config = dict(
    d_model=192,
    n_head=9,
    n_kv_head=9,
    head_dim=32,
    activation='swiglu',
    norm_eps=1e-05,
    qk_norm=False,
    bias='none',
    tie_embeddings=False,
    init_std_down=0.0,
    optimizer='adam_variant',
    lr_mult_o=0.86,
    batch_tokens=32768,
    doc_mask=False,
    dataset='wikipedia_en',
)
MLP neurons of a small language model. Each row is named by its layer, matrix (gate and up: input weights) and neuron, and shows model dimensions 128-191. Each number is 50 + 15 x the weight over its row's rms, rounded and kept within 0 to 99. A neuron's up and down rows have the sign that makes its largest values positive.
After each neuron's rows is what it responds to, as a language model described it from the Wikipedia text at the highest values.

L6.gate554:45 28 47 78 47 60 50 50 60 73 67 42 33 81 44 31 40 59 42 39 54 32 39 42 38 51 63 39 71 49 67 73 50 38 52 30 60 34 62 26 43 62 73 67 23 49 44 42 24 41 53 68 46 45 48 57 43 37 52 54 46 58 63 24
L6.up554:68 54 75 75 32 64 35 56 74 81 33 41 47 32 76 18 52 52 72 47 43 51 57 45 31 42 52 26 94 44 59 53 52 21 14 53 58 49 56 31 35 36 53 16 42 74 45 32 56 60 47 56 23 55 62 86 54 41 28 50 49 53 47 34
Prepositions after noun phrases. Prepositions opening a locative or topical phrase right after a noun or verb, mostly in news-like prose, e.g. dates across North America, stops on the circuit, agreement on reforming.

L8.gate328:62 67 65 47 41 55 44 51 45 77 56 43 54 67 16 60 57 63 53 57 54 43 36 57 79 66 64 47 70 59 65 42 56 33 60 35 27 59 31 65 55 82 39 26 40 49 40 76 59 42 63 69 34 58 57 58 75 22 39 41 43 61 59 41
L8.up328:26 55 60 40 37 61 39 45 28 38 44 26 44 54 40 69 71 61 43 24 40 66 51 56 57 38 53 55 31 81 10 38 56 64 50 53 42 47 37 59 38 59 47 26 50 35 52 69 57 80 65 74 46 89 63 26 77 45 47 72 23 58 66 59
Name-initial capital letters. Capital letter at the start of a surname or proper noun split into pieces, often F, after a first name or hyphen: Dave F|lett, William F., Hughes-H|albert.

L2.gate62:20 86 70 68 62 55 58 69 38 68 42 40 36 37 30 42 44 47 59 32 57 47 71 74 38 48 45 51 28 65 14 49 70 62 87 42 46 59 21 66 71 46 28 50 54 60 52 42 34 44 62 59 38 40 53 50 48 28 51 51 55 58 53 50
L2.up62:41 52 57 32 60 24 54 45 43 60 43 41 34 13 68 22 50 53 49 37 25 37 48 37 42 42 51 75 55 33 50 55 50 50 73 69 62 59 56 35 64 59 47 55 28 51 28 58 40 34 49 69 46 33 64 63 38 53 68 36 83 73 43 36
B/W word-initial fragments. Word-initial capital-letter fragments, mostly B, W, Ro, Mo, starting names in tables and lists, e.g. B in Bedworth, Ro in Rochester.

L8.gate533:59 69 22 53 51 68 41 40 27 84 50 59 60 21 53 56 57 77 51 72 74 40 40 45 60 51 21 51 52 53 58 42 59 41 48 35 57 51 68 41 61 27 33 56 53 48 51 39 23 45 66 59 42 52 32 46 51 61 94 57 45 68 72 55
L8.up533:56 63 51 49 55 46 56 32 36 79 69 28 49 50 47 37 45 57 75 53 46 41 20 77 56 64 37 58 47 51 44 45 59 69 54 72 25 36 24 50 45 38 59 62 56 43 49 49 53 53 53 51 60 79 49 41 65 42 66 31 56 26 56 32
Existential "there" after openers. The word there starting a main clause after a comma-ended introductory phrase, as in "In 1969, there were" or "but there is"; weaker on locative there and scattered other words.

L2.gate91:81 38 32 43 44 63 53 50 50 19 31 40 33 51 45 46 47 39 81 70 65 65 40 35 60 61 33 60 69 29 61 30 40 51 37 28 43 61 51 52 21 48 42 64 69 64 48 17 31 68 61 70 54 45 50 53 34 30 42 40 52 40 53 47
L2.up91:45 73 21 34 39 68 57 69 41 44 67 27 49 64 54 52 33 38 78 46 31 43 42 41 61 44 34 67 57 44 48 46 59 52 56 40 54 64 35 57 23 55 50 71 44 71 54 27 56 58 47 54 63 55 63 52 23 26 64 58 43 43 59 60
Small count numbers. Spelled-out small numbers before a counted noun or in hyphenated ages and sizes (four seats, six-year, four-cylinder), and "9" in 19xx years; weaker on nouns like music and guitar.

L6.gate578:66 56 33 85 43 36 48 61 59 48 63 57 34 38 66 30 64 41 88 53 38 40 32 34 63 70 39 25 57 13 66 50 48 59 42 27 28 68 76 68 47 40 50 40 23 55 26 65 44 66 55 57 26 70 34 27 55 35 62 50 48 47 67 26
L6.up578:41 31 45 45 35 32 55 58 43 45 68 33 31 44 66 23 36 15 33 64 66 44 43 27 27 50 36 56 78 46 75 69 56 65 56 60 57 70 62 65 40 70 47 45 43 42 70 39 48 99 43 86 54 58 55 53 60 46 81 45 70 27 64 70
Size limits and prefixes. Words for size, capacity or limits such as maximum, size, holds and low, plus word-initial pieces like under-, out-, pro- that begin longer words.

L6.gate611:49 48 78 54 20 37 43 33 30 67 62 54 68 46 51 68 20 56 35 19 73 70 58 34 55 63 33 55 51 37 37 36 71 32 35 36 50 37 53 52 72 70 54 58 32 48 45 44 65 49 60 64 39 55 45 44 44 49 57 93 35 56 71 72
L6.up611:44 35 70 46 34 28 17 72 71 73 44 54 60 27 45 57 30 40 41 46 53 40 77 64 46 43 71 61 30 51 29 56 38 61 43 53 64 20 56 66 68 75 47 69 54 60 44 67 33 46 59 48 42 65 67 56 22 30 47 56 72 57 49 50
Word-start pieces and date slots. Fires on word-opening pieces like dis, conf, fr in split words (dis-located, con-fin-ed), and on the space or the after in, during, or a month before years.

L2.gate456:22 55 56 47 49 55 32 40 47 44 71 41 59 45 64 74 56 51 53 67 60 18 37 75 46 33 50 45 32 29 57 67 55 62 51 43 33 52 59 58 43 50 56 44 46 52 47 70 25 35 54 37 36 52 60 64 32 28 60 59 31 72 46 55
L2.up456:35 33 59 30 52 51 11 81 54 50 70 68 36 34 50 65 44 61 27 68 40 44 55 43 78 47 35 57 42 56 47 34 67 27 81 50 48 38 52 44 60 51 40 57 28 83 46 28 70 41 67 54 37 57 66 49 46 32 42 53 63 30 22 56
Word stems before suffixes. Common English noun, verb or adverb stems, often followed by a suffix or compound part (challenge-d, safe-guard, dance-r); also past, over, all.

L2.gate73:28 68 54 59 51 17 61 36 58 63 52 49 56 54 59 42 62 45 47 27 51 54 58 45 33 62 39 34 66 52 45 77 65 33 53 24 59 27 72 43 65 60 62 77 16 31 50 55 53 51 69 71 51 54 41 48 44 55 30 67 50 28 60 74
L2.up73:39 67 22 38 63 27 46 43 41 35 58 45 40 22 50 27 56 57 40 52 37 36 64 40 37 53 48 39 63 74 34 55 51 24 36 45 61 40 28 34 65 03 62 54 32 42 40 40 44 23 80 43 31 73 53 44 40 40 31 44 61 43 34 56
Community and social adjectives. Two groups: adjectives before a noun in names or phrases (Community Foundation, Public Safety, local bars, religious music), and word-piece fragments such as mal in malice and mammals, or Chal, Col, L.

L6.gate278:56 77 55 53 30 64 28 43 45 42 47 52 55 61 36 69 76 48 60 58 49 48 54 66 75 37 59 65 59 53 38 28 62 56 40 45 31 43 30 77 41 44 66 05 40 28 47 48 57 44 62 67 59 46 38 55 33 31 51 65 61 77 36 23
L6.up278:60 63 39 50 43 63 58 53 33 56 48 52 35 41 16 63 41 72 50 68 37 49 55 77 59 55 47 29 69 46 47 52 32 60 67 79 42 29 64 45 64 51 51 74 74 67 40 59 56 63 46 53 31 51 62 22 44 47 35 57 38 32 50 65
Final digits of numbers. Last single-digit token of multi-digit numbers such as years, page numbers, race times and table values, especially 8, 9, 7 (e.g. 200-8, 197-9, No. 6-9).

L8.gate617:58 64 62 78 41 43 25 48 87 63 45 46 49 53 39 44 46 55 69 73 69 51 40 41 32 24 34 37 55 38 66 42 60 57 61 68 57 40 34 38 55 51 41 64 35 61 70 40 67 23 54 71 63 52 57 59 38 59 51 30 22 45 50 49
L8.up617:45 50 33 36 47 54 43 33 33 59 60 50 59 79 66 37 38 49 43 68 39 61 38 47 24 30 54 37 34 40 80 35 69 62 40 47 68 48 60 71 39 60 47 72 45 38 58 24 54 27 17 46 53 55 49 60 56 68 51 56 37 35 37 73
Year decade digit. The third digit of four-digit years, right after the century digits "19", "18" or "20", e.g. 19[5]4, 18[7]4, 16[0]0s, in dates and life spans.

L6.gate204:55 49 54 51 72 65 60 39 70 48 19 41 75 38 46 64 49 73 26 58 33 77 59 74 45 15 40 66 50 77 75 45 37 86 39 50 68 31 38 26 53 59 56 51 49 64 46 49 20 31 69 32 49 47 32 27 64 54 65 37 31 65 56 52
L6.up204:53 48 63 52 72 42 79 48 71 66 45 40 63 51 51 40 55 86 25 56 47 29 43 74 21 60 29 66 25 74 55 55 46 68 49 77 66 44 31 31 49 26 55 39 34 49 88 76 29 59 40 30 33 42 42 50 48 39 63 36 23 49 50 73
Mid-word "or" fragments. Fires on "or" as a mid-word piece, mostly in surnames and names (McCormick, Orton, orca), and on the standalone word "or"; weaker on other inner pieces such as Doty, Merry, Callum.

L6.gate98:34 49 76 59 60 16 73 35 47 47 58 13 44 46 70 47 58 54 36 35 45 23 53 41 62 52 72 40 50 50 52 62 55 32 67 42 38 30 44 16 36 55 44 58 67 41 53 49 77 43 78 44 49 65 75 15 85 52 45 61 38 47 56 51
L6.up98:42 43 70 61 61 51 48 36 59 31 50 38 49 26 55 15 57 61 40 65 48 69 48 25 45 54 61 44 58 33 47 21 47 27 50 39 49 49 39 86 58 21 57 57 59 65 35 31 44 47 45 52 49 44 79 34 51 45 65 59 28 38 50 69
Word-internal hyphens. Hyphens joining compound words and names, as in sister-in-law, Ann-Dorthe, vice-president, and year ranges; also weaker on quote marks or "to" opening cited remarks.

L2.gate604:48 38 44 55 73 58 45 16 40 42 36 48 68 34 45 53 43 77 44 25 39 36 56 38 47 56 47 24 38 60 55 32 53 44 13 52 34 22 56 59 38 80 51 79 81 54 38 63 19 76 58 36 56 63 43 31 29 68 79 53 57 59 65 31
L2.up604:68 50 45 21 73 62 39 32 62 48 32 72 56 43 49 36 49 54 77 55 23 36 53 55 41 64 27 28 66 42 58 46 30 60 34 52 73 55 48 00 31 77 58 57 75 53 74 32 63 28 39 31 58 74 66 49 48 38 54 45 62 64 49 42
Terms and age nouns. Nouns heading fixed "of"-phrases, mostly terms (in terms of, under the terms), also age (at the age of) and intersection; weaker hits are scattered words like very, more, there, them.

L6.gate501:49 67 15 30 59 33 57 47 44 51 95 34 52 28 55 50 50 45 77 46 67 14 58 34 62 72 50 42 47 58 25 38 37 51 52 36 55 61 55 35 08 46 40 55 47 25 72 59 48 59 54 58 34 40 76 46 47 34 68 31 66 52 54 47
L6.up501:46 66 37 34 38 38 18 72 46 49 38 36 43 59 27 77 52 33 55 68 47 64 43 48 36 54 29 35 44 64 52 39 51 60 57 33 58 65 46 65 31 57 43 53 09 64 50 43 51 17 81 48 32 65 33 55 54 33 55 77 40 76 32 65
Quantity words before nouns. Number words and quantity phrases just before a counted noun, such as had four children, a number of, thousands of, other son.

L6.gate399:76 35 71 76 49 40 59 48 45 50 56 28 35 42 50 58 64 28 33 07 43 62 41 47 51 48 60 62 52 61 54 52 69 31 60 45 53 36 59 54 54 55 44 16 26 47 46 58 67 37 37 50 66 71 37 47 55 45 43 64 35 53 49 34
L6.up399:56 40 51 61 41 58 53 52 29 39 17 52 36 59 60 82 35 49 66 55 34 50 56 50 53 79 69 63 45 53 66 49 35 46 35 70 66 35 55 50 52 64 45 36 33 72 50 68 60 50 33 56 53 40 66 26 62 80 79 71 60 39 37 75
Continuations of personal names. Surname or name-piece right after a first name, often mid-word, mostly in credit tables and cast lists: Rod-ri-guez, Har-ri-ot, Cecil Parker.

L8.gate51:26 54 71 55 61 50 23 49 38 69 65 44 41 45 37 42 59 34 54 42 47 65 66 66 74 61 61 50 37 55 65 53 65 41 50 30 62 55 62 32 49 59 57 41 39 30 55 74 45 46 50 52 34 24 46 44 79 47 49 56 01 34 40 61
L8.up51:65 60 48 69 38 69 38 57 45 33 38 56 20 33 64 84 37 11 40 35 69 65 55 62 52 52 08 46 43 40 57 47 46 55 49 62 45 28 30 50 47 72 53 30 48 42 54 51 60 20 60 31 40 61 85 50 57 77 74 46 34 53 53 50
Word-initial prefix fragments. Opening or inner fragments of words split into several tokens, such as def in defection, ex in execute, s in insufficient, re in comprehensive; sometimes line breaks and table rows.

L8.gate478:44 31 64 68 40 35 56 54 60 59 49 47 40 21 78 70 47 64 38 58 62 45 56 43 44 55 33 35 47 52 65 38 48 30 55 54 57 45 39 53 60 68 46 70 63 63 41 59 57 32 53 32 59 45 53 65 27 77 44 39 68 78 66 63
L8.up478:61 36 66 33 51 51 52 43 23 47 41 51 61 61 53 51 56 54 46 53 42 61 54 57 38 58 51 58 75 45 50 54 37 73 60 49 54 22 42 35 13 80 58 37 67 57 51 42 51 52 53 52 55 54 51 49 66 53 27 40 67 53 51 53
Name fragments and "died". Mid-word pieces of proper names (Wood-val-e, Mont-cal-m, Cal-ca-sieu) and the verb "died" right after a person as subject.

L6.gate60:69 42 51 51 31 41 68 35 25 56 60 66 48 40 57 48 61 37 43 40 52 49 33 62 46 60 47 72 52 84 73 46 60 43 38 46 40 31 06 48 58 59 44 52 46 64 40 65 30 35 44 64 38 46 65 33 53 60 55 69 29 32 43 93
L6.up60:46 07 37 69 56 60 50 49 48 36 40 56 57 37 52 71 47 26 37 84 20 71 34 74 73 68 43 55 42 37 71 57 79 71 47 43 40 50 42 37 61 56 52 42 45 65 56 59 59 43 51 48 30 41 21 44 45 37 49 76 32 32 60 42
Article or section opening. Line break right after a title or section heading, and the "was"/"is" after a biography subject's name and dates, e.g. "(1901 – 2002) was".

L2.gate0:36 76 52 58 58 50 47 45 48 46 75 65 65 47 40 58 56 63 40 21 30 50 49 67 66 38 76 00 29 24 78 52 54 59 54 34 38 63 58 42 58 38 74 31 43 66 67 63 32 48 46 29 48 24 48 37 71 28 46 55 29 56 43 36
L2.up0:66 42 68 36 62 54 75 58 48 44 63 91 54 69 28 63 53 57 51 11 38 38 47 16 67 51 36 24 33 34 64 31 38 64 34 55 46 63 55 65 62 39 42 15 36 28 57 52 43 45 57 31 48 55 44 45 64 36 78 22 56 71 69 61
Hyphens, "there"/"it", list names. Hyphens in year ranges and list items within tables and lists; existential "There" and pronoun "it"; later parts of names in tables (Las Vegas, Boston).

L2.gate210:46 61 60 55 27 14 50 26 38 64 64 42 29 53 48 46 52 61 76 48 58 38 48 33 62 68 22 44 64 70 23 71 46 41 31 64 43 35 51 43 81 66 58 52 38 35 73 43 37 58 61 45 34 34 41 68 46 51 58 31 38 66 59 48
L2.up210:60 64 47 58 20 29 48 46 55 40 32 63 26 56 75 35 39 41 10 55 46 42 42 76 53 36 43 56 53 59 61 49 65 65 32 49 34 17 54 57 79 65 26 41 59 19 47 30 90 49 45 60 58 33 77 32 33 77 52 58 42 43 66 40
Level and life-event words. Words for magnitude or level such as low, high, total, reduce, decrease and severe, plus life-event verbs like born, grew and died.

L2.gate488:40 55 18 58 26 33 49 64 32 43 47 57 50 40 48 51 60 42 52 58 46 57 51 33 97 32 55 58 86 35 53 49 38 25 79 67 06 50 32 44 45 43 59 21 70 57 51 41 63 76 35 46 62 74 47 44 62 51 49 51 46 48 76 75
L2.up488:40 72 24 32 30 60 70 53 68 23 38 47 39 60 39 62 62 51 29 46 28 38 68 63 62 47 37 66 49 25 54 43 36 32 60 50 38 34 67 60 56 37 23 56 50 31 84 92 68 50 55 54 28 55 29 63 87 41 75 69 40 21 62 63
Digits 7–9 in years. Single digits 8, 7 or 9 inside numbers, mostly the last digit of four-digit years (1958, 1978, 2019), sometimes mid-year digits or coordinates.

L6.gate61:33 49 34 18 49 45 16 55 37 70 56 54 35 47 40 63 59 54 74 67 49 11 51 69 44 46 71 57 27 54 55 59 49 29 41 59 26 76 34 50 32 19 57 52 57 63 43 56 76 40 60 59 38 58 77 27 49 29 42 62 45 52 44 36
L6.up61:41 60 54 65 53 37 46 59 30 44 65 28 61 64 61 65 59 67 49 58 57 38 53 69 20 38 60 63 31 41 60 47 35 50 54 69 62 41 67 50 30 25 55 66 62 56 41 86 28 56 46 74 73 29 58 43 55 51 66 42 63 38 42 81
Ordinal and position words. Ordinal suffixes and position or time nouns that pick out a point within a span, such as 16th century, the middle of, the end of, at that time.

L8.gate244:27 78 51 52 34 53 37 63 46 75 41 52 61 29 51 30 34 41 25 53 41 58 59 71 66 69 61 29 55 54 50 37 75 35 10 71 38 59 60 47 36 32 70 80 68 32 66 57 49 30 72 60 38 53 35 36 39 61 32 35 34 35 48 45
L8.up244:42 43 45 50 42 56 54 07 60 41 46 25 56 34 51 54 49 69 51 49 61 58 36 51 11 23 48 49 68 76 66 61 39 66 52 45 78 57 69 38 46 36 47 68 40 29 60 40 43 56 71 83 74 37 65 65 75 33 55 47 64 44 56 48
Year digit second position. Fires on the second digit of four-digit years split into single digits, such as the 9 in 1998 or 1950 and the 0 in 2023, occasionally mid-word pieces.

L2.gate69:64 38 43 58 43 75 46 38 19 49 56 40 56 58 44 84 59 26 18 44 31 43 34 49 74 63 43 20 26 38 64 20 53 46 43 51 57 64 66 43 35 70 46 39 45 50 58 44 66 41 44 35 41 56 59 72 53 38 33 52 69 49 60 38
L2.up69:45 58 39 74 26 58 39 26 50 44 78 55 68 74 40 70 67 59 10 20 58 49 58 39 58 52 68 41 45 34 61 29 62 41 68 47 42 56 60 58 42 41 66 54 54 11 48 47 61 21 57 41 76 49 54 53 54 32 49 38 56 28 37 54
Proper-name word pieces. Words inside multiword proper names, especially Hall or University after a name (Coppin Hall, City Hall) and first names after colons in credit lists (Bruce, Vincent).

L8.gate582:27 50 37 54 29 36 59 54 52 57 51 40 35 82 44 30 45 77 41 55 59 45 22 48 63 59 50 37 14 31 67 67 81 31 62 72 60 55 49 62 46 53 40 46 47 56 53 33 70 56 55 21 60 46 29 56 71 65 65 98 56 55 40 69
L8.up582:53 47 82 41 38 31 67 32 60 55 64 62 55 56 49 70 20 39 30 40 51 64 54 42 47 35 60 49 49 41 52 34 51 37 63 65 58 56 26 35 40 78 65 44 52 47 76 59 66 66 66 42 52 52 45 64 37 75 69 57 57 48 35 38
Word-initial Dr/St fragments. First subword piece of a capitalized word split into several tokens, mostly Dr and St (Drury, Dr., St. Francis, Stairs), also Po, Ch, Rep.

L8.gate361:34 26 39 33 50 58 45 44 54 76 51 44 46 34 50 63 35 42 24 44 54 54 35 43 50 45 50 40 44 72 08 12 61 50 69 27 47 39 85 55 48 68 40 49 40 33 42 56 63 70 63 24 82 83 39 37 58 52 51 59 27 87 39 37
L8.up361:50 36 63 55 45 59 53 49 71 55 52 61 60 35 49 59 48 34 24 39 53 59 23 54 36 18 46 33 32 88 37 42 39 61 44 42 39 58 60 45 33 39 59 46 58 75 60 72 38 49 33 53 60 71 27 54 68 60 39 69 14 59 36 52
Word-start fragments; institution names. Opening pieces of words split into several tokens, especially a lone s (s-ale, s-now, yard-age, ma-scot), plus institution and place nouns like school, Hall, campus, village.

L2.gate372:61 46 43 81 47 49 37 55 53 40 56 58 44 73 55 83 50 52 69 71 56 40 63 34 53 41 41 55 35 64 67 56 41 52 80 33 23 60 42 54 51 38 50 45 67 43 22 54 47 44 42 53 54 75 48 34 84 38 71 42 43 68 88 61
L2.up372:62 45 56 44 64 33 37 40 82 44 53 25 24 27 60 45 53 63 67 56 79 52 64 63 56 27 64 35 48 53 33 54 29 46 54 37 67 64 57 49 30 40 65 69 74 42 50 55 27 38 54 70 36 58 17 54 70 37 48 40 50 52 76 68
Name starts in lists. First word-pieces of proper names and capitalized terms, mostly in tables, credit lists and references, such as Ro(thschild), Z(deněk), Mal(doror), plus the word fictional.

L8.gate153:57 40 44 48 51 66 39 46 59 69 30 43 48 41 54 59 41 52 56 46 43 60 44 40 46 83 31 64 55 61 34 47 80 38 27 50 30 77 52 40 25 71 43 53 42 56 57 58 34 77 28 65 51 78 47 62 29 37 72 60 60 67 42 76
L8.up153:29 18 59 46 62 37 50 41 30 47 51 63 30 33 38 57 47 36 56 78 51 63 50 25 35 47 39 57 73 62 33 60 60 40 51 39 33 83 37 67 56 52 37 56 36 49 58 47 52 45 56 63 85 60 53 59 62 55 45 52 34 56 57 74
Pre-year-digit positions. Tokens just before an upcoming year or number, such as digits inside a year (19|7|1), dash in birth–death ranges, or the space after a date.

L2.gate512:44 80 54 38 49 60 51 74 50 51 49 53 38 49 24 50 53 71 29 61 41 58 27 21 42 64 40 47 72 57 63 60 35 47 33 85 80 50 39 27 61 38 48 42 22 55 83 49 27 75 65 63 33 30 41 56 48 68 93 35 36 57 31 47
L2.up512:48 66 59 32 47 51 73 50 49 62 48 64 57 35 59 78 66 58 40 19 34 33 20 32 38 69 34 55 72 43 75 57 47 64 63 51 49 37 26 71 89 49 62 44 35 35 46 47 25 56 56 57 55 46 31 60 70 62 87 55 68 58 41 36
First capitalized piece of names. First capitalized word or word-piece starting a name, title or compound term, often after a list bullet or pipe, such as Freedom, New, Total, St.

L6.gate389:56 56 45 50 55 68 46 42 05 62 74 50 69 61 57 85 63 44 08 64 63 84 40 44 64 40 45 39 42 50 38 39 32 52 42 45 47 65 56 26 49 69 52 59 34 66 46 44 33 53 67 45 47 59 36 35 48 74 50 65 29 57 51 59
L6.up389:53 15 62 50 79 65 58 49 42 62 64 28 54 51 84 65 53 35 34 67 53 78 70 56 39 46 61 48 40 52 25 74 06 59 62 65 50 48 40 44 34 74 62 60 57 35 59 30 37 23 11 40 41 60 43 43 33 38 39 44 61 52 26 38
Mid-word name fragments. Word pieces inside or starting rare names and words, often an "s" syllable, as in Co-s-sacks, E-ps-om, Pe-s-ticide, plus "Inc" after company names.

L2.gate494:56 57 55 58 71 49 50 41 26 52 71 48 55 51 55 71 39 63 28 52 50 53 65 36 59 78 38 57 50 10 30 26 79 69 49 44 45 47 60 50 45 64 32 43 32 61 43 46 40 60 72 79 83 25 46 30 45 62 39 40 19 49 46 52
L2.up494:40 58 68 60 90 60 44 51 64 47 72 23 48 42 55 64 42 34 25 70 45 59 61 53 37 62 54 66 36 24 44 60 56 60 61 29 59 42 56 61 50 47 50 57 24 57 56 54 51 53 79 70 69 16 49 46 34 49 45 27 37 50 28 46
Word-initial syllable fragments. Short capitalized or lowercase opening pieces of longer words split into subword tokens, mostly names, such as Sal(oon), Bel(voir), Ru(dy), ex(empted).

L6.gate637:67 37 41 41 45 27 33 41 73 28 70 58 41 47 62 36 40 58 67 70 37 57 33 37 38 63 66 40 64 44 56 50 40 53 65 68 49 68 40 77 47 71 36 54 50 16 44 37 64 73 44 58 32 38 60 47 43 63 47 56 36 32 30 43
L6.up637:43 47 70 35 36 28 49 48 48 15 56 66 57 63 55 66 56 43 51 43 40 32 45 34 49 71 45 21 63 42 42 62 53 46 55 69 23 52 40 68 71 63 63 63 46 76 55 16 32 60 53 58 49 35 36 88 40 46 42 82 41 26 57 70
Word-piece fragments mid-word. Fragments that open or continue a word split into several pieces, often names or compounds: W-ick-ets, Bre-ak-out, Johann-esburg, New before York or Mexico.